From a checkpoint of a small transformer trained on Wikipedia.
Size: 13 layers, width 256, 2 heads of 128 (1 for keys and values), MLP 2048 SwiGLU, 24.1M parameters.
Architecture: rotary positions, no biases in attention or MLP, untied embeddings.
Training: a variant of Adam for these matrices, 355M tokens, 5410 steps.
MLP neurons of a small language model. Each row is named by its layer, matrix (gate and up: input weights; down: output weights) and neuron, and shows model dimensions 32-95. Each number is 128 + 32 x the weight over its row's rms, rounded and kept within 0 to 255. A neuron's up and down rows have the sign that makes its largest values positive.
A block is one neuron, or neurons of one layer that tend to fire together. After each block is what it responds to, as a language model described it from the Wikipedia text at the highest values.

L3.gate327 [ 11  81 143 109  89 101 124 160  90 135 120 135 112  61  99 112 164 147 138 142 184 141 151 118 101 182 122  81 119 151 187 133 168 108 138  67  92 127 138 157 106 100 104 172 189 123 145  90  95 130 112 150  80 110 104  79 141 121 148 158 160 158  97 158]
L3.up327 [103 140 145 134 181 148  75 111 106 146  85  79  82 149 120 127 153 123 107 122 190 137 136  73 100  96 158 147 133 130 154 159 161 142  61 136 136 165 127 188 104 147 120 185 128  86 175 111  84 173 108 146 140 135 152 129 156  82 155 159 137  72 117 142]
L3.down327 [126 132 105 124 112 161 139 100 141 196 108 171  84 123  56 131 173  97 142 127  78  39 111 143 129 102 100 169  95 104 133 185 109 103 110 130 136 176 168 109 125 120 135 147 127 132 126 148 147  99  54 153  89 157 102  70 115 148 116 114 103 146 160 108]
L3.gate342 [ 70 107 144 121 140 125  95 118 124 160 150 159 117 169 134  97  87 114  56 142 153  89 162 106  83 136 116 113  95 123 129 221 132 164  92 145 131 165 130 149 128 111  98 108 119  84 101 173  64 174  97 147  68 110 147  96 123 120 104 132 114 120 124 154]
L3.up342 [ 75  96 173  78 161  66 101 116  80 115 142 152 104 159 135 214 125 127 149 171 161 114 175 121 133 132 101 130 142 121 126 164 153 142 104 136 194 167 127 148  67  68 133 146 135  78 131 170  60 192 129 121 142 131 130  65 167 158 100 144 109 140 124 118]
L3.down342 [ 75 114  68 178 153 105  88 104  78 122 123 132  96 141 105 126 171 118 103 135 129  50 144 102  87 146  81 152  93 143 131 188 110  58  96 147 151 163 147 140 126 112 124 135 119 112 152 168 102 100  73 144  65 165 107 105 154 111 132 136  62  95 111 129]
L3.gate968 [155 129 112 129 133 126 181  74 111 128  89 130  74 115  96  99 117 203 130 127 191 108 171  85 120 192  75 147  68 138 120 183 122  82 146 140 130  90 120 108  52 108 101  77 126 162 108  56 134 122 175  60  85 102 114 104  85 104  81  90 107  99 143 109]
L3.up968 [154  79 163 158 132  83 113 117 105 110  74 104  45 109  90 130 103 188  98 129 175 109 169  88 123 143  63 122 115 163 129 193 124 123 172 162 132 100 140 118  66 137 186  44 146 147 127  76 109 167 116  48 122 105 175  92 142 131  73  35 125 139 135 151]
L3.down968 [136 130  28 140  56 123 148  94 149 132  78 118 255 120 153  99 163 146 147 127 122 157 112 112 181 122 124 142 146 112 151 135 147  88 146 105 117 158  83 127 119 141  76 137 120 124 131 143 174  34 178 151  96  93  96 157 112 124 129 144 121 100 159 116]
L3.gate1489 [112 119 181 143 129 149  48 146  85 124 142 174 119 150 142 147 195 150  94 123 142 121 143  71 137 140 142  84  70  83 138 160 138  80 128 115 100 132 115 161 124 126 128 142 112 121  94  95 132 124 154 148  98 169  65 173 148 130 109 136 111 129 137 109]
L3.up1489 [135  75 119 110 172  95 120 133  73 106 152 106  80 125 164 192  99  90 122 140 197 169 148 150  91 140 136 111 146 119 114 180 154 116 167 146 162 136 169  80 169 104 151  92 142 103 208 111  88 170 113 102 154 114 133  48 176 120 144 128 120 100 101 195]
L3.down1489 [129 146 120 177 144 120  72 150 125 143 181 139 137 146  89 114 177 116 170 149 156  90 116 148 109 144 106  98  98  79 112 144 150 103 114  85 153 166 118 166  97  87 116 171 116 117  92 141 103  96 144 148 101 141  83 192 129 142 116 166 147 128  66 127]
Description: Single capital-letter tokens split from a longer word or acronym, often after a hyphen or other capitals, like SS-R, Kingston-upon-T-hames, al-D-in, NI-R.

L3.gate233 [116  73 104  76 118 145 119 145  98 115 137  85 165 108 109 122 121 121 133 168 140 111 203 107  84 134  71  33  70 159 174 107 116 123 161 109 153  85 131 104 118  86 182 120  94 131 133  53 120 131 134 100  88  99  83 120 111  98 145  68 169 106 100 134]
L3.up233 [143  79 137 136 146 120 122 168  76 153 112  68 143 127 152  97 137  97  95 192 123 149 157 155 112 133 106  92  51 123 152 167 148 138 174 166 151  90 181 130 157 107 154 105  85  78 104 169 147 160  91  93 104  35 110 118 135 140  76 116 110 145 111 134]
L3.down233 [134 166  36 144 145 138 109 110 112 129  76 167 193 146 138 115 165  90  71 140  87 129 172 136 134 140 118 113 118  57 167 168 100 141 171 102 136 108 135 102 151 130  46 141 116 137 115 114 159  80  80 123 129 146 135 160 163 118  95 148 140  97 126 132]
L3.gate587 [106  96  90 125 176 117 152  86 112  79 113 137 101  98 139 165 153 109 140 131 148 132 144 142  95 107 147 132 126  80  81 123 112 129 135 127 159  97 151 128  67  63  87 160  89  83 136  76  83  77 149 142 117 126 155 103 125 168 138 107  98 169 129 137]
L3.up587 [157  57 140 119 170  59 130 135 132 175 138 111 115  49  82  77 132 118 160 172  95 168 132 133  35  60  90 130  88  90 137 153 107 158 137  91 169 131 101 146 139 154 123 119 120 101 122 163 160  97 166 132 136 150 138 125 175  92 151  92 184 105 173 133]
L3.down587 [129  76 100 175 127 180 117 146  83 115 147 142 158 130 145 171 101 120  78 106 127 106 185 120 134 164 180 139 132 105 156 107 100 159 182 152 144  76 118  87 134 128 149 205  80 167 161 121 150  74 130 119 102 129 137  75 139 124 130 132 109 156 129 147]
L3.gate1146 [123 117 143  40 151 119 139 142  74 189 106 121 162 128 148 142 148  86 121 181 130 131 103 157  96 144  69 113  90 105 141 115  99 180 121 154 190 129 136  97 158  72 130  85 103  88  86 120 158 151 123 141 132 114  81  77 147 115 128  87  68 166  89 125]
L3.up1146 [ 93 170 186  88 144  99 146 140 111 156 102 160 107 121 101 137  95 156  63 148 119 104 146 161  31 153 163  97 138 117 147 148 174 142 118 133 122 147 175  71 103 127  81 155 117 110 129 112  98 103  98 146 194  64  78 143 125 117 163  76 152 129  91 118]
L3.down1146 [147 121  72 178  91 121 141 119 130  74  92 112  86 111  82  67 173 163 152  78 118  97 142 105  78  91  58 172 135 146 179 152 110 116 145  63 152 207 107 133 110 118 193 100  93 124 148 137 152 108 133 117 110  81 163 139  81 155 158 145 153 106 130 146]
L3.gate1910 [102  69 135  71 114  90 123 185 131 142 103 113 129 101 151 135  81 104 122 161 120 121 150 125 180 149 111  81 111 199 109 156 134 135 191 135 123  70 128 112 165 116 213 110  91 109 142  78 127 177 133  95  54 124  99 159 148  99 148 150 157 123  64 167]
L3.up1910 [120 113 167 153 192 111 103 120  98 191 161  77 189 142 126 148 108  68 102 142  92 140 111  93 163  91 165 147 103  94 175 134 114 153 192 113 145  94 169 145 127 160 168 140 108 111 153 183 185 167  93 116  71  56 152 146 153  83 160 129 166  94 143 107]
L3.down1910 [152 138  79  94 127 115 115 153 144 128 115 131 237 184 189 117 145  96  78 103 134 104 130 123 144 108 162 101 124  51 129 119 121 144 200 133 148  97 133 103 152 113 131  94  99 144 162 124 147 102 100 118  79  73 162 134 198  76 137  93 127 148 102 114]
Description: Closing parentheses, commas and line breaks that end a name, foreign-script title or list item, e.g. the ) after a parenthetical native-script name, or a comma in a list of bands.

L3.gate1338 [137 127 115 157 146  88 156  72  84  97 124 149 104 130 130 118 131 128 138 154 126 111  91  62 118 187 170 118 137 186  99 157 131 107 130 121 151 153 156 109 179 177 100 131 169 158 122 135 100 116 110 110 177 117 135 101 107  99 119  95 104  68 147 123]
L3.up1338 [117  89 146 144 180 109 172  78  91  70 120  94  45 141  35 170 129 148 117 102 113 136  76 104 121 156 121 139 102 142 140 182 118 180 185 147  92 160 121 152 216 143 117 163 164 139 128 113 107 139 101 140 187 113 151  66 100  85  90  95  89 135 111 143]
L3.down1338 [110 149  84 142 168 125 162  83  57  97  94 113  76 139  39 132 160 141 127 132 109 161  39  48 159 146  97 145 104 103 148 118 159 112 150 108 102 117 105 138 189 167  64 152 206 115 146 120 134  93  84 144 174 151 123  92  68 129 142 126 133  89 127 111]
L3.gate1571 [147 167 153 126 117 163 182 177 129 128 149 126 173 130  88 122 193 109 149 144 191 146 138 126 122  75 164 167 116 122 140 157 144 147 136 152 161 161 129 125  38 122 140 160 110 157 122 133 103 125 192 114  98 136 173  96  88 154 179 129 195 122 137 113]
L3.up1571 [113 143 165 142 123 149 155 198 133 129 139 111 184 142 117 112 140 108 101 181 167  89  86 140 173 130  86 153 120  77 161 103 159 145 108 117 109 100 116  87  77 159  90 160 103 156 130 117 113 114 150 129 101 131 200  37 120 139 185 150 176 109 153 133]
L3.down1571 [128 126  62 132 157  86  61  91 151 123  57 142  66 110  48 104 122 129 132 123 103 132 128 122 142 134 131 127 157 102 133 132 118 109 148 119 100 124 161 123 180  85 111 109 113  70 136 120 208 111  76 146 135 125 113 171 152 101 127 146 109  63 153 135]
L3.gate1632 [174  84 165 128 100 100 110  74  65 101  65 125  72 222 101 145 139 110 130 103  90 111 170 175 140 114 107 150 115 124  89 125 103 133 108  55 142  82 196 118 163 177 155  85 173 174 119 157 130 146  53 107 125 142 123  98 105  96  89 111 155 116 143 147]
L3.up1632 [160 161 120 145 104  84 120 122 135  66  89  95 104 130 182 114  93  99 124 110 107 141 125 145 153 122 162  70 120 186 156 143  99 112 132  77  98 170 197 127 143 116 133 107 147  83  81 201 225 127  98 128 142 135  44 105 115  91 120 122 139 100 127 162]
L3.down1632 [147 156  92 145 106 130 134 172  97  83  98 166  66 111  60  86 106  96 173  89  72 138 115 145 129 143 124 146 195 170 134 150  92  81 117 102  98 105 183 102 133  70 150  88  98 143  79 141 155 117 106 135 157 133  94 112 127  91 143 132 104 126  71 165]
L3.gate1663 [149 158 173 214 158 101 203 136 111 158 136 169  96 138 119  93 144 123 130 106 120  95 115 149 168  84 111 131  98 104  50 172 169 141 186 104 105 112 147 170 195 126  80 117 194 123 142 192 111 100 133 128 104 140 141 103  90  89 124 160  60  96 164  81]
L3.up1663 [138 133 177 162 146 148 127  84 116 146 106 148  65 127 139 103 100 107 130  65 117 100 124 193  80 178 178 137  76  99 127 155 155 161 202 151 145 156 118 141 112  75 176 138 163 181 171 118 129 131 129 146 129 193 134 163  96 156 115 145 134 154 136 162]
L3.down1663 [149 179   0 157 133 123 108 153 119 111 123 131  92 119 146 106 124 140 121  94 112 107 151 124 161 159 127 121 143  86 111 155 130  78 156  92 143 148 151 171 116 161  75 113 172 121 101 142 134  24 131 157  97 106 123  98 143 144 142 163  89 136 115 136]
Description: Chiefly capitalized Ga at the start of names (Gaslight, Gaudí, Gareth, Galicia); weaker on stem pieces before suffixes: work(ed), tri-gg(ering), dece-pt(ively).

L8.gate1273 [188 153 142 144 144 141  99 108  60 129 147  77 132 196 150 131 187 102 139 173 139 109 141  82 110 106 209 193 158 145 171 133 129 147 137 150 170  82 120 153 141 112 144 172 131 165 155 128  72 103 118 140 126 148 139  79 130  53 118 124 181 132 165  66]
L8.up1273 [112 214 102 102 131 129 108 134 133  87 127 157 172 117 141 142 125 104 153 196 184  75 160 138 185  77 123 137 121 148  57 128  92 110 119  93 161 139  95 129 126  96 108 145 162 140 143 146  83  62 129 132 128 135  90 124 106 122  95 123 174 152 144  49]
L8.down1273 [140 171 196 170 113 151 122 138 145 142 130 211 179  91 125 130 122 128 137 117 187 147 126 107 180 115 122 107  84 117 133 141 135  88 123  64 146 117 203 141 128 131  84 156 130 118 149 172 124 103 128 159 115 164 159 159  66 148 107 129 129  69 190 103]
L8.gate1411 [152 157 105 127 114 153 106  75 158  98  91  62 144 194 180 178  99 122 112  98 131 110 145 122 122 121 165 168 123 166 152 191 140 181 111 126 178 164 111 123 102  91 104 143 123 147 164 139  75  86 117 132 126  81 154 122 174 128 105 127 106 212 106 108]
L8.up1411 [158 195 105 136 133  92 152  43  78 125 146  88 149 159 104 175 102 141 147  98  84  88 176 147 160 105 152 172 186 107  97 131  99 147 105 107 113 147 144 156 174 128 154 136 159  87 107 170 116 143  96 138  81 104 139 107  91 147 148 165 132 140 156  54]
L8.down1411 [ 78 190 138  54  79 140  91 101 156 123 121 127 157 142  95 107 186  90 142 102 162  77 111  83 109 159 116  58  94 130 175 162 171 154 126 128 118 188 150 132  97  91 106 141 160 174 110 124 135  72 144 162 207 159 104 123 132 119 102 137 112 147  60 130]
L8.gate1823 [ 93 145 196 123 120 144 123 136 118 167 112 132 152 118 125 150 109 127 126 155 191 124 145  47 128 122 186 180 113 144 136 151  95 149 109 124 139 154 138 112 166 107 128 130 151 149 109 126  98 157 118  94 128  67  99 130 112  84 102 101 123 103  97  98]
L8.up1823 [185 210 103 184 180 153 122 111 105 102  67 116  83 102 115  53 187  91 103 167 169 160 148 148  98  97 129 180 172 190 155 153 153 121 156 102 148  64  99  87 191 133 137 134 215 158 164 151 156  97 150 129 165  99 125 146 147  96 136 136 116 118 135 110]
L8.down1823 [174 163 179 159 127 194 117 113 140 155 176 141 113 103 117  74 181 168 154 152 104 125 118 128  99 116 151 119 110 192 130 185 154  95  64  60 143 110  63 127 133 121 150 138 168 107 103 154 118 111 135 191 155 145 120 152 111 133 141 173 124 112 136 106]
L8.gate2006 [115 158 105 124 157 138 115  98 109 172 124  97 163 108 174 165 101 143 118 107 162 164 105 128 177 101 135 118 159 180 127 171 126 153 150 103 191 120 102  63 122 152 185 167 108 161 178 146 125 105 108 103 144 127  74 138  87 101 105 137 161 137  84  47]
L8.up2006 [ 98 159 138 149 108  79 148 105  99 106  48 139 117 224 121 126 122 118 130 103 167 129 119 101 142 163 145 109 176 150 167 158 154 148 160 154 109 197 134 115 132 114  87 150 113 150 119  85 109 137  92 151 148 105 135 162 100 127 149 185 138 122 131  84]
L8.down2006 [101 173 134 118 128 142 116  67 157 118 177 119  33 173  88 122 157 108 139 109 189  53 198 124  87 183 128 139 179 171 192 110 151 113 126 100 131 155 106 143 119 105 117  86 153  91 131 138 173 128  89 174 133 136 123 131 101 137 128 200 125 165 199 183]
Description: Hyphens joining parts of one compound word or name, mostly in foreign names and compounds like al-Azm, Go Seo-yeon, call-up, high-profile.

L6.gate260 [123 153 144 156 134 148 144  62  83 160 119 121 136 162 117 119 144 137 117 146 162 166 137 110 142  82 193  86 150 163 132 128 171 151 144  97 192 164  78 143  91 132 151 143 119 152 186 152  79  90 117 149 158 124  75 140 134  65 161  71 140 176 127  72]
L6.up260 [137 173 153  77 118 112 148 115 152 190  83  74 129 151 102 118 101  89 140  80 160 145 118  85 159  74 182 116 181 170 156 148 175 198  89 159 218 178  77 144 159  94  84 136 127 181 140 166 102  88 125 191  89 142 113 143 193 130 109 134 156 151 155  62]
L6.down260 [110 188 126 145 105 155 129 133 145 163  41 131  71 137  55 160 145 140 101 133 160 107 127 120 154 111 139 178 143 115 186 177 153 112 116  76 154 165  85 159 131  84  96 142 104 136 122 135  97 117  89 206 151 120 141 120 136 124 108 207 135 129 122 103]
Description: Hyphens and en dashes joining two parts of a compound word or name, e.g. Al-Batin, son-in-law, Cluj-Napoca, re-release, 10th–8th.

L8.gate683 [131 133 207  98 122  69 130 127 115 134  94 158 137 179 124 154 135 159  70 165 128 142 142 140  68 149 157 132 102 129 125 152 105 149 166 136 146 114 158 105  77 111 131 150 124 170 140 116 133 125  82  87 153 136 154 122 143  92 135 104 129 114 113 145]
L8.up683 [102 123 118 103 172 110 145 136 149 120 151 199 141 163 159 127 163 145 168 113  98 124 182  83 157 154 189 145 101 231 154 135  99 112 100 140 170 156 137 156 140 126 129 131 114 164  86  95 127  92 125 135 107 157 157 100 147  90 138 116 191 131 151 105]
L8.down683 [137 121 149  86 135 149 164 133  57 117 159  88 149 170 100 122 163 137 112 168 123 211 149 106 132 177 150 170 126 151 142 144 136 109  94 133 173 122  68 118 114 128 125 192 129 109  84  99 133 194 157 152  86 173  92 100 167 154  91 101 110 126  53 188]
L8.gate717 [ 98  87 160 125 123  93 126  94 167 185 170 101 142 145 125 168 156 150 136  98 132  90 158 146  90  97 114 154 119 116 141 155  96 135  78 193 179  91 109 154 127 144 134  49 116 144 203 150  88 161 160  60 107 135 122 130 100 108 119  90 159 139  76 106]
L8.up717 [139 151  85 107 139 128 152 104 102 118 108 129 158 113 155 125 130 151 126 144 137  77 120 138 120 163 168 107  71 113 154 146  97  76 128  98 105 104 141 173 130 129 100  49 151 185 141 141 115 183 127 125  96 124 114 110 115 135  80 125 171 117 131 126]
L8.down717 [106 158 160 116  92 137 135 167 117 120 126 233 123 126 152 145  97 149  63 166 130 168  98  75 127 130 118 154  84 179 137 147 114 100  95 102 119 144 201 119 129 159 155 117 163 118 114 157 115  86 141 132 138 140  97 138 114  91  81 129  97 117 147 154]
L8.gate813 [137  93 149 104 125 124 177 186  79 103 107 183 126 141 100 151  95 114  71 132 141 172 141 117 144 179 141 123 100 137 141 106 118 104 133 144 127 121 179 176 155  83 143 137 129 126 114 134  57 164 112 129 116 116  77 192 100  85 175 119 205 117 126  77]
L8.up813 [114 153 133 133  76 114 134 141 116  81 138 141 141 133 165  82 159 134 119 160  98 137  62 132 102 112 145 150  85 155 137 137 189 136 151  91 136 138  96 116 149 164 128 100 146 118 185 153 134 142 118  94  96 108 150 130 150  64 146  67 231 113 105 116]
L8.down813 [130 157   2 124 151 118 143  78 169 128 117 141 148 116 156 106 143 149 134 156 147 179 152 160 129  94 162  84 181 207 100 122 130 134  87  97 140 153 116 157  81 168 118  93  85 131  84 169 122 152 119 131  93 158 101 144 133 115  97 102 139 133 124 139]
L8.gate1327 [ 61  89 126 113 122 146 136  91 136 204 124 196 148 133 201 128 106 110 102 114  71 139 115 150  97 143 127 127 202 109 140  81 118 154 158 123 159 113 129 148 103 118 107 183 167 127 162 121 107 103  86  89 148 184 115 126 193  86 146 114 162 195 136 114]
L8.up1327 [ 80 100 115 116  95 150 139 167 105 155  70 186 191 167 144 191  80 121 103 132 112 116 145  60 130 103  69 113 129  45 112 119 101 134 130 123 154  89 138 173  96 146 110 134  79 203 142  71 108 116 124  85 126 196  96 153 136 134 159 159 164 166 149  68]
L8.down1327 [ 83 139 151 149 149 118  89 167 118 129 140 172 196 184 132 137 114 110  64 141 150 142 145 115  93 175 109 144 145  52 135 123  86 138 118  98 187  87 108 118 138 108 147 158  40 173  97  90 158 112 120 173 151 105 150 132 103 159 114  92 130 142 125  85]
Description: Word-piece fragments inside split words, especially "ly" (Flyway, flying, Olympics, Holy), plus ")" closing short items like (s), (w), (σ).

L6.gate471 [ 89  95 109 179 115 130 162 103  55 120 121 133 118 133 112 112 149  80 127  87 154 153 170 154 141 119  83  93 147 163 137 162 145 103 186 150 125 175 135 155  79 209 116 129 108 142 137 142 115 166 101 131 146 137 198 111 108 134 142 135  91 139 187 100]
L6.up471 [148 126 129 145  77 133  76  96 160  96 103 150 127 132 161 141 160 164 148  75  82 118 160 133 149 114 127 143  97 110 170 149 123 124 163 151  85 117 144 107 136 105 119 103 100  57 140 139 173 123 200  81 175 151  87 138 138  95  82 136 162  26 120 127]
L6.down471 [142 111 112 210 136  73  69 113 124  96 141 133 118 141  72 130 142 166 149 121 112  93 182 142 149 148 150 141 138 144 124 140 106 104 125 143 144 119  90 133 138 156 177 112  98  77 156  82 162 112 135 129  81 153 185 147 132 101 193 100 114 104  55 107]
Description: Short word pieces, mostly all, al, ll, ard or z, split off right after a capital or first syllable, e.g., A|llmusic, Gu|ard, K|allu, Sca|zzi.

L8.gate1210 [ 93 117 114 148  77 188 119 105 163  83 118 104 119 163 115 127 147 177  57 128  98 144 175 122 163 122 207  94 172 113 103 156 103 155 149 128 121  66 135 197 121 111 147 169 138 140 148 171 112 155  96 113  91 131 115 107 200 111 167  99 141 142  58 180]
L8.up1210 [158 164 112 161  88 114 150 121 165  49 140 172 120 152 123  99 127 126 147  87 149 147 171  98 160  95 172 124 171 123 138 100 108 115 152  78 156 150 120 171 142  97 157 148 149 146 167 162 124 123 121 120 141  68  62 133 121 144 125 124 128  63  81 133]
L8.down1210 [158 137 101 145 164 152 110  85 127 127 114 166 173 171 186 132  84 141  85 127 101 156 137  77 123  80 158  99 103 173  95 103  75 109 117 139 123 106 119 141 136  90 161 141 138 130  93 140 158 139 148 128 166 154 161 176 118 123  41 141 139  16 167 109]
L8.gate1379 [159 125 106 197 108 153 156  82 103 117 181  98 108 106 113 139 116 123 157 163 148  80 172 112 169 132 176  95 134 180  95 150 138 158 114 112  74 118 170 175 131 101 141 136 134 145 137 152 110 123 112 125  93 129  50  74 113  83  88 153 144 113 124 162]
L8.up1379 [172 151  93 106 120 165 128 117 164 119 107 163 128 137 169  88 142 146 169 121 107 118 117 148 122 121 125 108 144 110 130 164  95 100 160  87 190 103 242 134  92 157  99 170 112 124 106  94 142 125 123 124 140 165 142 111 185  91  92 162 127 163 100 166]
L8.down1379 [106 129 131 124 124 183 120 152  86 149 105 162 139 102  91 117 136  81 138 138  88  68  95 148 111 137 125 135 136  96 183 126 106 153 185 145 149 146 117 174  87  71 114  96 128  93  94 174 106 155 122 119 174 124  79 125 102 136  89 117 156 160 129  82]
L8.gate1619 [160 144 163 113 123 128 149 167 137 166 108 171 121 166 117 146 127 129 127 158 135 150  84 138 147  65 131 153 142 141 146 157  96 165 130 130 127 115 162 136 119 158 112 129 173 129 152 196 128 183 150 122 146 123 154 130 248 106 152  83 134  88  53 144]
L8.up1619 [138 133 153  78 137 142 177 102 150 100 102 168 126 159 198 124 112  91 132 114  92 141 115 167 146 124 176 145 170 152 129 191 143 117 173 141  85 124 158 126 116 148 124  96 133 118 136 149 149 157 100  99  98 143 115 109 139  55 120  90 111 152 124 125]
L8.down1619 [114 150  53 188 134 159 140  88 169 107 168  86 173 113 136 113 122 131 117 106 116 145  89 160 118 170 147 106 110  81 138 119 109 121 101  95 119 137 142 118 141 148 113 124 146 113 142 208 141 110 146 115 138 112 144  98 201  76 133  84 124 137  50 131]
L8.gate1766 [162  83 145 154 118 115 156  95 128 182 134 106 171 187 128 150 132 136 111 117 137 171  99 113 172  86 139 136 123 171 169  76 132 132 150  55  88 115 156  55 136  59 162 149 109 163 133 149 141 221 135  94 123 151 154  73 165 105  49 109 177 134 124  78]
L8.up1766 [176 135 111 157  77 115 180 140 160 113 105 151 145 113 151 184 117 127  93 171 116 170 138  99 162  91 206 146 178 187 115 140 144 104 165  85  98 139 113 141 151 170  93 125 212 135 151 133  89 179 150  89  74 120 111 138 141 102 130 104 133 116 119 125]
L8.down1766 [122 179  16 102 116 112 123 130 132  82 123 104  65 127  79  87 118  92 180 161 132  72 130 118 149  97  79 135  74 125  76 148 175 153 142 156 139 166 163 124 164 135 133 107 163 188 103 110 172 115 139 125 169 131  92  90 153 179 103 104 139 133 153 139]
Description: Second word-piece of a word split oddly after a short first piece, often w, W, O, so, co, Po: w-age, O-range, so-ci-al.

L6.gate731 [108 164 147 144 110 103 131 117 181 116 112  94 121 134 144 156 139 142 125 152 129 163  73 100 144 159 137 156 136 123 119 143 155 162 133 118 133  53 149 130  75  73 125 138 157 151 134  50 185 138 135 150 145 138  88 150  84 167 111 110 176 145 142  86]
L6.up731 [120 167 131 168  46  93  75  61 175 153 136 140 173 103 112 151 167 153  78 139 157 133 100 157  95 122 110 113 124  83 129 122 105 136  99  69 143  87 152 125 114  94 122 161 128  92  98 124 109 141 136 132 118 131  68 163  94 176  90 146 188 133 104 100]
L6.down731 [137  74 179 175 126 124 107  41 118 126 120 133 127 111 115 138 120  96 145 161 102 135 114  77 156 116 105  73 122  67 157  97  91  81 101  95 110 123 145 101  97 192 161 114  52  89 105 148  94 138  98 111 144 128 147 138 111 114  94 141 176 128 172 174]
Description: Closing parentheses ending table headers or cells, as in scorer(s) or (incumbent), plus number pieces like 19|63 and mid-word fragments like be|hi|nd.